config.yaml
num_hidden_layers: 15
hidden_size: 192
num_attention_heads: 3
num_key_value_heads: 3
head_dim: 96
intermediate_size: 960
vocab_size: 2148
hidden_act: "gelu"
norm: "layernorm"
norm_place: "pre"
norm_eps: 1e-05
positions: "rope"
rope_theta: 10000.0
rope_fraction: 0.25
qk_norm: true
attn_scale: 0.102
bias: "all"
tie_word_embeddings: false
parallel_block: true
init: "uniform"
init_std_qkv: 0.0358
init_std_o: 0.0292
init_std_up: 0.0358
init_std_down: 0.0
optimizer: "muon_variant"
learning_rate: 0.00914
lr_mult_qkv: 0.5
lr_mult_o: 3.0
beta1: 0.93
lr_head: 0.00581
warmup_steps: 0
schedule: "wsd"
decay_fraction: 0.826
decay_shape: "linear"
final_lr_fraction: 0.05
batch_tokens: 32768
max_seq_len: 512
doc_mask: true
train_tokens: 204800000
max_steps: 6250
dataset: "wikipedia_en"
MLP neurons of a small language model. Each row is named by its layer, matrix (up: input weights) and neuron, and shows model dimensions 0-127. Each number is 128 + 24 x the weight over its row's rms, rounded and kept within 0 to 255. Numbers have three digits each.
After each neuron's rows, "fires after" lists the tokens most often just before its 100 highest values on Wikipedia text that the model never trained on.

L4.up193:130115110136138149094137114098143066132112087133136070153122100146172150129121127134114101136117143172179141120112132126157160116096075100161158122118113090144139114137136092165148088143123133155151152112151099142117115142154143134160122087147142147127107146079122147110110142123136158081117077125145136123153112126153127115182105134152138120163134163152092145093099117127108145143125
fires after: "s", "m", " Bel", " s", "z"

L6.up274:114117163153156135172161138163136114147121114142141093106110105121132126163139114130121134094145196147112144102142133135155115138126143132117154132219078104126166139127110135125135097136115171105117116123122143109138129118131149116139129134125137084163133111146097092135103148119139096153166109133117113115152114163106129143148132119153142079116121152112108133111111137154141096095132
fires after: " the", " The", " to", " st", " Cl", " H"

L4.up298:133143108105121118095077128130138151107145141116162148155137136108140129132141109158168116164096170077147123086176115165096148146111104139134134138137131103118149146121125096163113123133158150099152183124127098142130116171116101171120151155093132154098117098148079145104114111157117150096135111128174188123128129143093108122128111109150115113159102145154119146122134104152104140149141
fires after: " l", " ar", " c", " T", " bel", " t"

L3.up903:142129123136113102158162125150096114096139148101129136109109149174121120096112167163153134123141161176148143146114170119069118115131151135112103151150097161126112111148159199125111100115133092109153089117110151140108121124167164143118133149115134157110155125127118171140172105140132101108117148141109149118120132142103107154107129116127120111135126110108142145142159128125138099163117
fires after: " comp", " F", "op", "F"

L10.up546:104106131121122144149136172118148145140151139134113171115153131116130042129136094161105186113093142149105135113120106119112128142172175144146137140143130149135127129168125112164143137087104157116122137114103120135154090136130107110150148163140126096109081133103099138133130143114123102132128143119122094103136095155141159188159114153120111123108117139121119153083139179167100127122143
fires after: " b", "b", " B", " in"

L4.up100:142094173124153097127158137127148131152140138119151123110082140106196145133104125136169156107106112099116128095109098119117172112134121155179137125129137131126104159116124149095128143119119149152091119159131122122115161117122112128141099191098143132115117107138134115120127099132155131110163072123105104121127084113116111096112106181157124125133131159111134103135116135140158140123081
fires after: "D", " the", " D", " a", " d", " is"

L3.up155:155106124083134117138147160092096111145099127130157088149119119086123113159147120169107093130146102132121110121166127136106120123097137135129148100088123140131110134179165174104134122131163163100137152140138135137113151116095129132128167112146129162114158130124139133146134172099143135159128107138135174122083126128089145095179171165142104137152141112098100118126150135110106122104126
fires after: "iv", " comp", " app", "p", " p"

L10.up246:129158130132145156122110165136137162093161115137170150121159140112124157118129126157193122146101118094109095091124136097095123106158081081146141146159139146105134100125153119111130117149149169115128130137091140143082100114143152099114162103118152157147130115141097129136116125128126149072156171143123141141123126125138106118133128124133141112115145150134109130112083174116129154100115
fires after: " ", " ass", " (", "T", "m", ","

L3.up711:145136100134141131163145115109108128109125081107126108147104128132086135155135110130118113087147159167110158135144154143094120135164150159120122131136147155133121126176165134126123117122139134117118121141167152123114159119144144119184135089169117129136126149117103131139133170148119132126142129151106114123120126166147164147155105114137128141133124118144150080146092199116086164147151
fires after: " comp", " part", " Off", "p", " p"

L3.up152:113118086103113178155134150119163110130098145125106085172107160108150123132152117090168139093116144160148144169147119121110087138128137138174155121128101155136128130127147129144117132176095151099120155122141107091103090100134156101125115164114086105116104143124114121103102100096141149158154142128124169104156116147112116132125146160067125161175144095144175135140141125165128143124129
fires after: " B", " H", " P", " Ch", " V", " C"

L4.up362:145135135131098124149186080170150127093110140113121133140167081127142096097124118102116119153110132177123131108109102143098148119106144137165161161122113139114139161148111161137127107124137103090125144091120104116111114144121122102143159116160113118143167158159148177131103156117142104140138137129152122170131172132173159087154101084125153108132115106116114117113082116124128153042139
fires after: " (", " \"", "-", " by", ".\n"

L8.up213:136157151158134132131131125081151124173152111136109110085123149139138148150164149063131132165118160139107147157112152151168150116110130132122128148154129130126123142179127134147100097129176141135121089090167117162108093109120154068112075122136154118138104132144114151147133104149126148098134097134136099104117166112163094107117090134128125136114133119111095142133143177128157158146160
fires after: ".", "-", "s"

L3.up148:145099110089137135152103145171105117116107118105131119098101116140133087113095079150146133119119117144144068118136077124100126090097111116085133087126119148136112124115128136130158123088130107112092127131142173075128142118052110103107136116136138156119133158122165169168143122138160109122128082076137128140135161116170127089111117088130130112156128144150174109146120135122148158154079
fires after: " p", " bus", "P", " r", " P", "g"

L6.up495:137181102116117175144186068115132165113115119110147162113141108140087115099108121123139108138143093128109084093149118106102132111110097122165136119087121103092131171137160161162105110126130093116129140122103108135087151099164100110119081117151157110137157141162125148092135165122162097151132158144124106115090140098133108125172119106161154099122151128114156174111123142145119123109150
fires after: " \"", " (", ".\n\n", " of", "-"

L5.up680:100103125142150151123159155154124147133111121099122082167103100139134184147133117110136159144134141163152159149156139076155130120087075145162144125096135109174131147124124099122190096172130108119149155130107110088102098131104108142115109133094143149137114090153125150121125107082135108111179133104140154172134118147104139109188106108148137107134142105128112132092152173127135173119100
fires after: " F", " C", "a", " J", "o"

L3.up335:137051121121119132123119121139146110143160077162146127169132139147128096137134114133168140124113070127110158081134108126158137136143139101125116135100152129121163127103135124143128074076157158141125104114106166172137127132105096113075143151117114131186126179107162125136104125141086109103157144165119084136151125126100143110163071134092115081150115138164132153132098106178109130109111
fires after: " R", " J", "M", "R", " G", " E"

L3.up255:123119121105116127140135145127136167148116108166159120128130102121125142186142163150124147140115084159142139118113133148107129166151128146100142122105132096134150145139133133161133082125105087116146183120133119137113141148144125146152117134140178142147096154103041132149140145116105136074121117161147092136133158128134085140110109088120147111097107145128139161144124121116127119131119
fires after: " L", " l", " R", " rel", " town", " comp"

L3.up785:157096097155125140097167122132115146121119129148114170120097160134167155121101158108117163111137115091123087098110071171104108104093140136142116183128151097113151108107110117078131160101177162096129137123147167116147128073101109099126147122120133152125164108142108120109132111114142114112141110148144120115127146139130191120163144113142146113175109079144138155146126171084125126159147
fires after: " G", "g", " g", " Eng", "ang"

L6.up615:115071120157129095097155122101167129137118132113154150125142133145118103116134144141119169132143122115108119109164160112097127155119180142110127070111108090117098151107141123129150117123114155151154094176051081136165127084141118090121146134137135101147148121155157111149112161125085133103135084137155154126128128142153116164063096106123131077114129177119125090090138139136145154164104
fires after: "it", "at", "ov", "ument", "c", "erg"

L3.up409:149133160132158123110181085084136149135145140131106150124121128139080130149083118128090160156079139141129107158134127124106145092166107127152143159158126121113062123163158138124098134126132121103135118173130114098146135120153101154184148096137078130118154128162127115163127156125091123198165118109105127078128128134088142128124130091143089141153136126091130106099104123126157132096130
fires after: " S", " s", " pr", " app", " P"

L8.up351:171146122145093166148158141162095125130103115136142125104137128126141121118154093131120158120114120140142112126119124159134106110150106117124102132098137081133156113145130160126115150113141092117080124111113081143132106153131125129114095113178175129130130142140149130113121128107112152138121132178154111183086132109156146115153125164133123073104164112154126184128117102140146116179069
fires after: "–", " de", "g", "b", " B", "ok"

L4.up334:164158145125147134132127146155133089122106141141065083150161155107141128142128164109139104161188164119128070156139113118111152117150071116118119120148131145134122084114124111140090136115082094090133150101144118113133150144149107130137119120158105134108116152117124134119129173112120166149164098127135161156157139103150167163099153086121123118155100105124140093149125137157111163150121
fires after: " h", " hel", " am", " opp", " H"

L3.up441:135073109159124104091139109129163133140168147093127144150137171145129174131124113121108152116129157112138104113113133132151119108129133089083138136159127089118124172136162144159092105128131125122109140148153147104130126147166138127175105123157139090077145145153094089113144156140117123106126112142134137117149122107123096112150125138100145097130050160096147109125147096076139150126121
fires after: " f", " s", " sp", " t", " serv", "-S"

L5.up738:158108088170101115113172128123151149174133123133126125118136178097145115171137160106134122149111153153121125093161104165146097100104149153128127113144187122124125110127136152124119160109156090126127153133124115108123075112109171096137111098067150156114155144127110096125096147112142135127134088117117118162176160139142125122129140101136121141142073110143141150130135175160153121114143
fires after: "ip", " P", " G", "g", "te", "G"

L4.up637:171064154128108108130133119115126129084167097116151146101151141111132139112110154179123114122149128096123139132133082153152145131149111165131131140053103088111113121119122119121133137102129117114084133089079132116093110168107137123156137120135146131151114168110141174133094162142144105142123106101132132178137175124121145117111134112104096103138140151153083122101133135137105159162106
fires after: " P", "arl", "ell", " p", " D"

L3.up748:140090105147131144098094094096100109121145101149135132119145095163160156182147139135182108119183122130122144112120116096177137113150131153129146079139139116155115126146134073197170135105119134110102148114148127135116136118113124150139146124098109143115110161106113149128153112085137139126143108143118154137158082143132125115106132123127121137134099060143127119105141154196132087155122
fires after: " R", "R", " s"

L5.up744:155125127135140133118118073139139120126161145097132125094137131122127123110131169118087132118108133174153126137196106115106177136193159116132144073150125115118125139159126148111078135126136137112150148165176139085116101113118124148180129136109147143133184120145105183140084141108093164126108112132142114107112114097092118156116134125178149120140165161140158120138090137112103107150161
fires after: " P", " S", " A", " T", " p"

L4.up302:125130091175145137142078127110142116111113136153145109132111090117128115101118117148121128129100111148128082123076159059126133158129156127133130079166117120141107146093130158118083145087160114092143178141155164109141125132140144144103112147139148091126136124120135124109121148076156124108118123111117108122162142092073175177144153158153107070126133125140135157152182118153145148129099
fires after: " a", " r", " O", " R", " Rec", "A"

L3.up738:165121158147171100117130106138144147072164104136121137135133126107129144148113165160184113129112106125115093117125117109106119134145103106144150170092109155107122135136154128162127182143160136114100155112081119115143127126155123163110157096141117129145141137159100176146124142153093154122109100138132108165162143117122111136137099123123085129165144122142133144138109097149100133091083
fires after: " ind", " d", " p", " P", "om", "p"

L10.up552:159112111138107134144126083171084157144140128103127107104145101126113116149153087107167113140122124150156128101113182110112135149104095132103198130146126113120140077158133116121108149140143112192111135159144173108130132081159106160142146130103137150139111126156148118131153174113141087154107104130126114110131103128115124107105137135149130142106117108148131069125097113105124082138170
fires after: " the", " develop", "g", " st", " e"

L3.up443:143119173153148160107131110099132120139149174143099142135148121073127151149105092111126158112107161144122139133095117135135091123191134133160153182140156117106125111118103130126135180139132131089095123126152157093111139135123113159173167149162098153145132140145153144138139114115121131111132147146106139117121076107114142141148141144123188081082158140105158112114110121153089129147157
fires after: " S", " B", "ost", "umb", " P", " T"

L5.up897:132139118165106129103152118150117104155143141117121144103122132158103072145091127160078153183145117107146152108157138097104153135059127114152136107112128130101127156140101129170151092169118106121106134156123156114136119137151146134105135149147106140083129128127127113130176143093120113135121101151108158138147133167165107118135118149154106135116162178105178101117090167112151119118145
fires after: " O", " S", "os", "ul", " sc", " U"

L3.up274:105129143112129135143126148170107144063190151119113124120172114104169107149099114126127121160105144146118123137136099146084138148142165131100148120124155149159129107128118104182135120162147144136150129108097120139143151104108071119148137170160144085117084108122096145160158117087130132121102116112138155136103116079113126093136139136098125120110073103134128133093149155111106150179130
fires after: " l", " M", "E", "W", " m", " c"

L3.up868:169131142104108116118081151118105173162143145122135130135147143113124111172100168148095151180142116082110138114138168168106122166135087145095141126123110131138156157174120140175094157136132133103108182106113142129122160194105153163141116145130128101094150123160107141141132109097104135130129092118082135171121117111170067168092105114123113140161125142127108138177123128122131102115145
fires after: " d", " D", " l", "D", " L", " O"

L3.up106:109092064142110108097092134105143104105171132094150168144125123148135134122115146139174094123150119139135125118127161127151129093137131102126155101118134106106143085119117085154166114160157101091139152102120177128116133142149123087140129145136143111089123137133092127159094147094107102152115164116110130094133149156117140124141143169099106097156131098118151164112161107138111146112119
fires after: " R", " Y", " s", " r", " ex"

L5.up428:112091153146116140094161124132098124171124104098133128133134116144100153155102102151089104095175145132135117125147138098101160121119105113128160169136140126136129129087137092127128145155157131142133128146125155112151114118118094148150101142159133109121135064131145158103123119096134119087120104148142135119101199120106124082107152098112137109140167139121132143131101113156166133103144
fires after: " M", " V", " F", " C", " m"

L8.up431:161121106131138139172103132111157122111112175099113126081113148146116139091097146141137094158162128152141160128147101104133128111113109152111171147126113119082128149147183140094096157161132127080134142077087120129115110156157109128150107146140144103123100134100162154144138093150161122173133122127144120101108156106113135124130128116138106090096108087113144135121134137141149122126134
fires after: " ", "ver", " Is", "en", " An", "ev"

L3.up910:141122128152121094135107139137170108119131138137135124116113153131158113129137104132144149103154096099119121119108143104110124145103187150140120114105134110162103124107091110151138186148100163160131115140092140095117185171100120131116151125146141161084077104087112116111143142106096112135093092133145135110114100141126160144129134149190109155103114150062134106132164176161116095147128
fires after: " D", "D", " Sil", "-d", " s", "°"

L4.up274:105124130107155123114094134088097117140155166147145141140117121119123107142090101161105167126114138101101143127122161116116122131113172130162083054131138121126141102153149104122124138127161130136121173145105117084082119198152100142141126140121140126121137128128129180135160170174141140116121130122131083115150127094091165155136108112094126146156190122116132164109141125123091149133123
fires after: " S", " s", "°", "ant", " U", " O"

L3.up544:160089069134147116090132082100131135119102129146140132108123150138193145153120136100173135110155138120068124180110112083104150111167093122124097125144113150139106102131120121123157159162125144127082102144083138155143148140129091109121107129133138115131121089126120166099166126126132128116137134126125131140171122126151094128140084154116102148155123150080097122111137134179172139095107
fires after: " R", " Gre", " f", " r", "R"

L3.up678:145140122136114148102145130129178123158173116090121171118131158121107162139129124113137122111134174120146150113119155155129167127098135133118159117089135104125105114154153121124103103100145126121082136101155150161145149117167136129117114091123071095140092106189151124152093104125113138132184140147137090098113128110153133142174080167088122111153131141085153112089143155087085119126128
fires after: " V", " sp", " s", "w", "ot", " r"

L8.up942:129147158173147130148154109135106136134128130128153063142138114120121139151124127161102112136149152144134115106098153141139110136083131125154127156159093151103119130138160163155078133138147103133166171173112147099158161111161121143115156128117117137173156102099149164144105128088138115120113126157137143152117100123143140164148147131155156127185101115109109109129115113111144092117071
fires after: ",", " the", ".", " that", " The"

L6.up590:109124135122119126079175124149124121161082124137126104107102153097124145134106147153128131115120108103145144134148113084114146161164146134119139092079137126129119131155130119122100157151189148105123127147076145071131127140099120134138115136149109095155137141122133119158135155085114156133155111135125129092099121086174133152092118120120131128123113089106152174165176090142127080189143
fires after: "°", " v", "r", " Gl", " J"

L3.up680:122140118138124096141172090103119109114146153151091135159129141147145085130120102147112144085120082128130112084142138141119181129124143168140143140108104089134141171083119130095120108143096155069095166112112169162136136090148108146041137142140137139104152116155098121108139143101113140117124131121071129105134146155102165107131102101068141120105146139120124134124110136130124118167152
fires after: " comp", " app", " S", " O", "ff", " sp"

L8.up318:118163092117158134141155087086146121138124123159158102151139118100116133129148092145137149128154101125120086096142117124116143143129097153093122117120096146145138103164121120106134128147140137131138111165132137121147155134086158096163111092166104131164146115097154138144118151111145123088121110114098133117215143103119123124080106123135125079088100147116140110127109092141148116112102
fires after: "h", ".", "A", "T", " c", " def"

L3.up174:118132145151117119126103119118138099169189152143130130101116140140173178122159125096134116066107117094149107111099123103140155186128125149162194093069113130139116124116166122122156159100145099124111135139101145168079150147050109127118171146098124148137124139094123133142170156111096108106110142172109146113137070181113142100163138092108107112129106120107121110142111105130119117126112
fires after: " D", "D", " A", " O", " ex", " d"

L4.up862:104125108116142158134169086121100098135075146148148141136163125112121140109122105175153117109165135123152183131141125156129147089150136135117108096106112120115099141133150143153142152101088096115136160113145161143126151178101102141082099099170169134159105132134123193100104101144151095150126114156146160131112125130154140104111137139161135118112146129108133090111154134107141113144123
fires after: " L", " U", " Q", " l", "yl"

L3.up595:118133142124104154165137129138141090123120102109136132117127143127147113095143168125184103152153120153151125138163127095148164094141130120127089135065140135127127125131180156140112081107141143128126092102123123144110118154134114155141121148131147157180147122110105109202128147105142098106097165131081117152146156137107121125137121135159172099143099074140133077158083145151158126107133
fires after: " W", " E", " A", " mat", "U"

L6.up175:151159167159135125142142119128164153133124157095078114135130102118135115129137126128127134103118149131129142135161131156120131073095136151106142085118132118154099151141147139165101117153097111145123129136132124121151118133129139121164118168165144129161103132147109107135145134084139152121172112098099142099122135152151105127133146073155171098101107128146147090163118138118101079078104
fires after: " the", "ad", " The", " by", "ist"

L3.up559:139084103116123130106130121159129125199139114106087096148134147148166098109103169132147142105154199170147139150147140120155107140151143120123100124100158136132137155141146147114135156134095149124120111160134119130126109117105135089065100119114125117195128088131133099149119170082104145157104091109088135119154116110127089123145126073106123140109107103121151166129157123141095145165126
fires after: " M", " Ch", " J", " Gl", " P", " B"

L3.up59:159088087123142119115193117134086135131122139147107123171151096128123109118157149150119068131156125113129136095140160148126110142125179103079102169197121125118183133139132152116135160092123101130126152176156082114142090103093156133125121121125153106139166102128139105142113137134090128114133124144134151105153117131123135089139154125105150161100124154135124117160171117126117114141143
fires after: " g", " G", " Ch", " art", "G"

L4.up506:126131079146118131112120098136125139138144156119172110147114127145130138128112114183146146091121130145114140120117107129138139139157132164121112109149074099102159132140122183107139112170115157135112137151116093076168110111131153151152138130125104110098138102108154168117093153118167060103096058110129139095141150122116133105136112131132116133132144093118144128160122073110180137101106
fires after: " c", " f", " L", " exp", " g", " Wh"

L6.up920:131141133162181114175183083122183111122120076165142109151150149109126096128088090129124144138150140133098132112122109119146162078123124148122126140136104165089157177158169149164123082125138131104195129113112097132144111151119103119136165104124150174135125137131135179134137112123083127120129123180117162113135158132139168155086144126115135132108136118099129123131147097114165135106088
fires after: ",", "A", "w", "h", ".", " wh"

L3.up625:127110118098155095111144140106130157146096136153097166139123135118154140160127140127163169136139170131133116141121104163130148107119115134114108145118115112097108121147143185176140163101100108134103159177163117078102135164130092097126106129114157136161101129104113129143119133137081128161126171153105135124165145141127155129144143110117122122184133117125110114156148128107150181107173
fires after: " H", " h", " Har", "H"

L3.up721:155167116158200125144120147111127090098163095058101141108127102135129115132137123136164138129128092111149111152137134187100153083118150124140128117157137154178100148143129148129133146117165127102143128126125151160117181115150136097141169143144126087094111098117110148113140120125141062114109128105120106189107130136092110127098145121136138133090144097101127125165135104171150142138094
fires after: "ed", " Rec", "c", " F", "F", " C"

L6.up320:145100146156146151147087099142113133145130147136126133144149167088142137107147133095119106121117150108122167132144138137145119127115105136136087104170088122112146123157083137158126150107157086122152108081163138147122137110183201123093099089104123153130158149128113119155145156138115154146172099093111105098167129149104152113122084119154154125121118097138166149107133088127125096143163
fires after: ".", "g", "-", "ok", "le"

L4.up915:132127130077191117111147130119134135190135145119106130152099142165104145104112133161129178115144184179130119148159133148114167150160141133100071152118118109150161144130103132127127104112140116118133179201127096120108131102139080119147133118130098095120138128135103128112072108130164138159114126146147112097143080114101084137103104140105135153148130123142123133095155116143150152113112
fires after: "H", " s", " J", " T", " h", " H"

L3.up206:089137116078124081147127103112142166145106096185082141104124161142132150150110112124173132093146146121150120128116149132127138069119159103096096117126104137169142134164126120133139098106094117124108119194117110134126126109110123121140141146124161133165124137140114151114089112154112142163137067146116124111122138150134096147139101165120125155121101135157115110139136089132146117121172
fires after: "H", " h", " H", " D", "Ch", "A"

L3.up58:158097131130135122130109125127149086135134100118131122121139143110159157158083137122127102117109081132157145119112151149133123164114136147121117122110120127119131144173153176152101129179153164129119133113160166155097098199100080159143102180129122137136149141102129132132115133131137161166095117103081131139124123157121102103134123123057145103160123139133114145110122151120155108136173
fires after: " S", " s", " Bel", "S", "es", " Res"

L3.up325:115119140135133117124165155087123165082122140115159146142118124086134085126095141131138143124123135156153130115128117126138104148187074147150128164147163165132129106086130142190127144099118132124115147142156175078105134124128130111149153127155156168123142099157147124073129153116124127155146151145132078085151120095128129177103106151123121098116127105159104154097134133153114145101120
fires after: " B", " tr", " P", " Tr", " a"

L3.up37:074132140082095142103147119101126120198119110116154120116137139126138133153106158098151125121131083122117114158096133135139144087122129139136167151155099110100151134169128149130133135101109153130173133144114142098077099173066070098141147139113172152111142170120126110119133142089109134137152139079144090120156153163128137122066120160130129132139138160114144139133147139153141124137121
fires after: " S", " H", " s", "its", "on", "ul"

L3.up16:100139124120154121121103126131123170119108133148118178145109130128126118109077150120105175155120149098102172138144131117145131124132142105139150146097133084153147106129144111125145141108137114095114128096100132138142140156144099147102112133186095118105119106140084141121103166102121156125079117124116124164137138120091171110131093129109143093112163121053141142098080101160126162114148
fires after: " s", " J", " S", " C", "S"

L10.up586:115132122095115146129117163092149112087165164088147125130089156117155144139133132148136139107105120141144117112144151069148115205113092122141115150146113129148112147154130095126102106121140132148150107117136133120116088135155107104137123153139110157142158157091116137106089157148145063130116134139146115157102095108111134158162091118100153126087131140132100125200154210148112092144128
fires after: " W", " T", " F", " P", " w"

L3.up568:094118133125114111098134121131104140169139111140124124152139136093121074156127156141149107125143137109120138107146149164142123122124128109175138123133137128118121134190123096116129103157105117153130136118158142122165104109136094078128130153152125164120113175083072147135095170113074141086142110158079126167174147124149112143155143057125127107139128110099134097127133138134127135124144
fires after: " H", " h", " ph", " Ch", " Mich"

L3.up824:141137101142098113119152147080150167151103120125122118153108107122124116119128135128139130112090156146198139074122115149156127137127107088093120153142128128153099136121112136202144120161158134120140130109110140120181104128153115108165117119104119104104130157119105186150104161093106138102144151161135136151129143136124118078175126123124126152109104092135166116154092097153138164126096
fires after: " ", "18", "ot", " add"

L4.up733:129096086161071182095127105143149134154113149166113124116111146140107120142143109092135152094207115121162157122129155110107117103128155134152122113111106105162119119119166141110100128148178122115147125093109193128110118151122143112126124124164095127113140108119162142084126128115129146109142170150136117106136124150141159119147122129144087106105177089130174186149142117134118126110105
fires after: " J", " B", " Em", "b"

L5.up167:117122149091114104120118131067101145109101137123107125137144102126137110119117108142124154087103125175124140140112095135115091123141164085133136133119133148158113100115135158163155164104115134134122174144125092125161081122090125146176140133143143160169114110099155126110110115082188163120086158130131119156134119118117141133122152118106122128147160105137176142141091113166121115108130
fires after: " B", " b", "b", "B", " Al"

L8.up403:138145077113149149131142115134097120128131130128132105136073136158138126144120102111125182173172112102136121160142098136147119150116115116098126133141147094093071115182123092160144148165122143120126154145142099133105168157124076151145159097156146126130133141129141124142156082103146086131188131143122130122116136123128098100137128049125124101107085122165145136136118154116123097107141
fires after: " f", " F", " Fran", " st", " ref", "er"

L5.up188:125133087143106124133178132127107146091112143131122116145146099131140137157137120134112125153155132102115119085101170150104142134123138101111128110127115118120140135101123143173088129135068113151169124108080147171097126124141146166142141116106117121102128070133164178107149125104190134166151127114125160147142126134119114121141122127136086112116119139156143140125125138125115144136071
fires after: " l", "ad", "ed", " ", "at", "ont"

L5.up281:112136132152131091121120103148139163149107097146130130120081137126107103123126123103143142110109121137160102159130114136150076162136098139077114178153144151163109142178144092161100093139102104147123103160182107134135105150146127132096092135132123125121146129192118134135155160122179129135148115148164103130118118143135071118097076140157120104090112124117093130145148187133093093121106
fires after: " St", " W", " F", " st"

L6.up328:164144102131132129128180092111110157143105135166157072139137104129115111120109158121146154137191140134156111109103142120131138111117131102139145129146141116156156130128142090113136151135178175131129123126132171122084088112104184171163154094122120129179142116098135143127148110103130122134146151135159110166140113134087113144104122154128107114084094140168140109169130116110125104148145
fires after: " B", " K", "w", " On", "rib", "b"

L3.up741:098141125167112121080101122117139129121110143148121164102099113113136170118136110116107124151138106089153142153123109128116146172099165118141094112128139131092128133093107090125153154170141121145118142129108163160143156149130120147114180135119174118143147097158137155087171131116117161140096095048110152105097142118110162056091178146127131124136176127104115126119146142117130103135110
fires after: "ed", "D", " D", " d"

L3.up653:127128119126126150126157128140118103142140108135100141139111120115122137119089185110117158110125157196166141145118137120156125097139147096134126125091105145097101138178129129146161130064102172121157118129106113121157155163116079152146091098120112157141106086126105154135126137122109146173150134135105118109146109088156126144116145056137148174097130146131134129120135126164108107149124
fires after: " V", " v", " T", " J", " St"

L8.up180:102136091129135117187121130117136156113095141157161098147125137161123124102089156123133092115125131131155148100123099154098148168124085101126135112170082109133161154160132149159113127167150119118145104109094126072074143160168154125163159152109098133115129133104087174172133115162175139112138109136123147169132134109107155111136127150126128121145097139125168139138100120124098127133119
fires after: " "

L6.up823:115094114125144100169163111099113132122132118149152159137101108095129091095113158151148151125140163157143093163135138124134172097139164092081128119147110163151138142129114122152161138108111167115154118155142126130110154117151086113111123160138103117157125109134136122152122099128131073169139156107149114121086176141119124123113105092133144144093086137127099082104153144172150119130129
fires after: " n", "c", "e", "un", "it", "in"

L4.up676:105143119152109124154150110114123148113099102132143101170140141112116137087135094133117117166163101138123139067137126151115098136146112156049109155139142145125113155190186145174091112148130114105141169138115130136073091165133155129110105119134144134099137128149080129107106096085144116131161127117136137123099178117148115097095147161177113130130122134122159129119113145107133118139095
fires after: " l", " L", " ch", " W", " D", "."

L4.up501:120131125142113146078127147137190108136183159112205131111090086106137158146122108117155134102110115087126138096101078134153141192129169087131119100083170121164167121141126115144115160124141103115105106115139126129123140130088146131111117122122108135158117158137093119093144161089089108165147089147126118116165087132096102110157143126116125137145133148100106137116169141168109122116146
fires after: "_{", "D", " D", "R"

L3.up254:108106111123111136112128108143179117120146159129114171154154179100148125101132171135133123138132186125105138114139096129131129121103140160088113176123108122102162096171136141106137167123126156110119135116162142079112156142114138103116158147170138134118121142161167125145091150136088167147095118116118137109132112142132146112143072120127122148100128088091100127135110103090134118158125
fires after: " g", " t", " S", "a", " m", " f"

L3.up242:147098084145150073113147116111137114144138136137171136117175136159120129119159154125164106146168166167102110147163115108121187107096147145071130154152100083094130079138147096078105113064122125141103125099141129105142141130154136105114147153112113118124116107139115129130090141093123156125145092121118095101119143137110112152140119146143141134129107100153159124114138121133125139157205
fires after: " m", " In", " f", " E", " age", " in"

L10.up584:145087114121105100151079099133159126111157145109136083112115091117117128094091080135152143132133125150101126114095098141142164200146087101137083099168109102162120140121092124142115118075138145101129138145116101083123119140112066110100134155122124138128111131109130142125095146164110085136147102107144134136125162095139112126144096145149178110137154094143135129114124140177134105116111
fires after: " R", " G", " g", " r", "g", " f"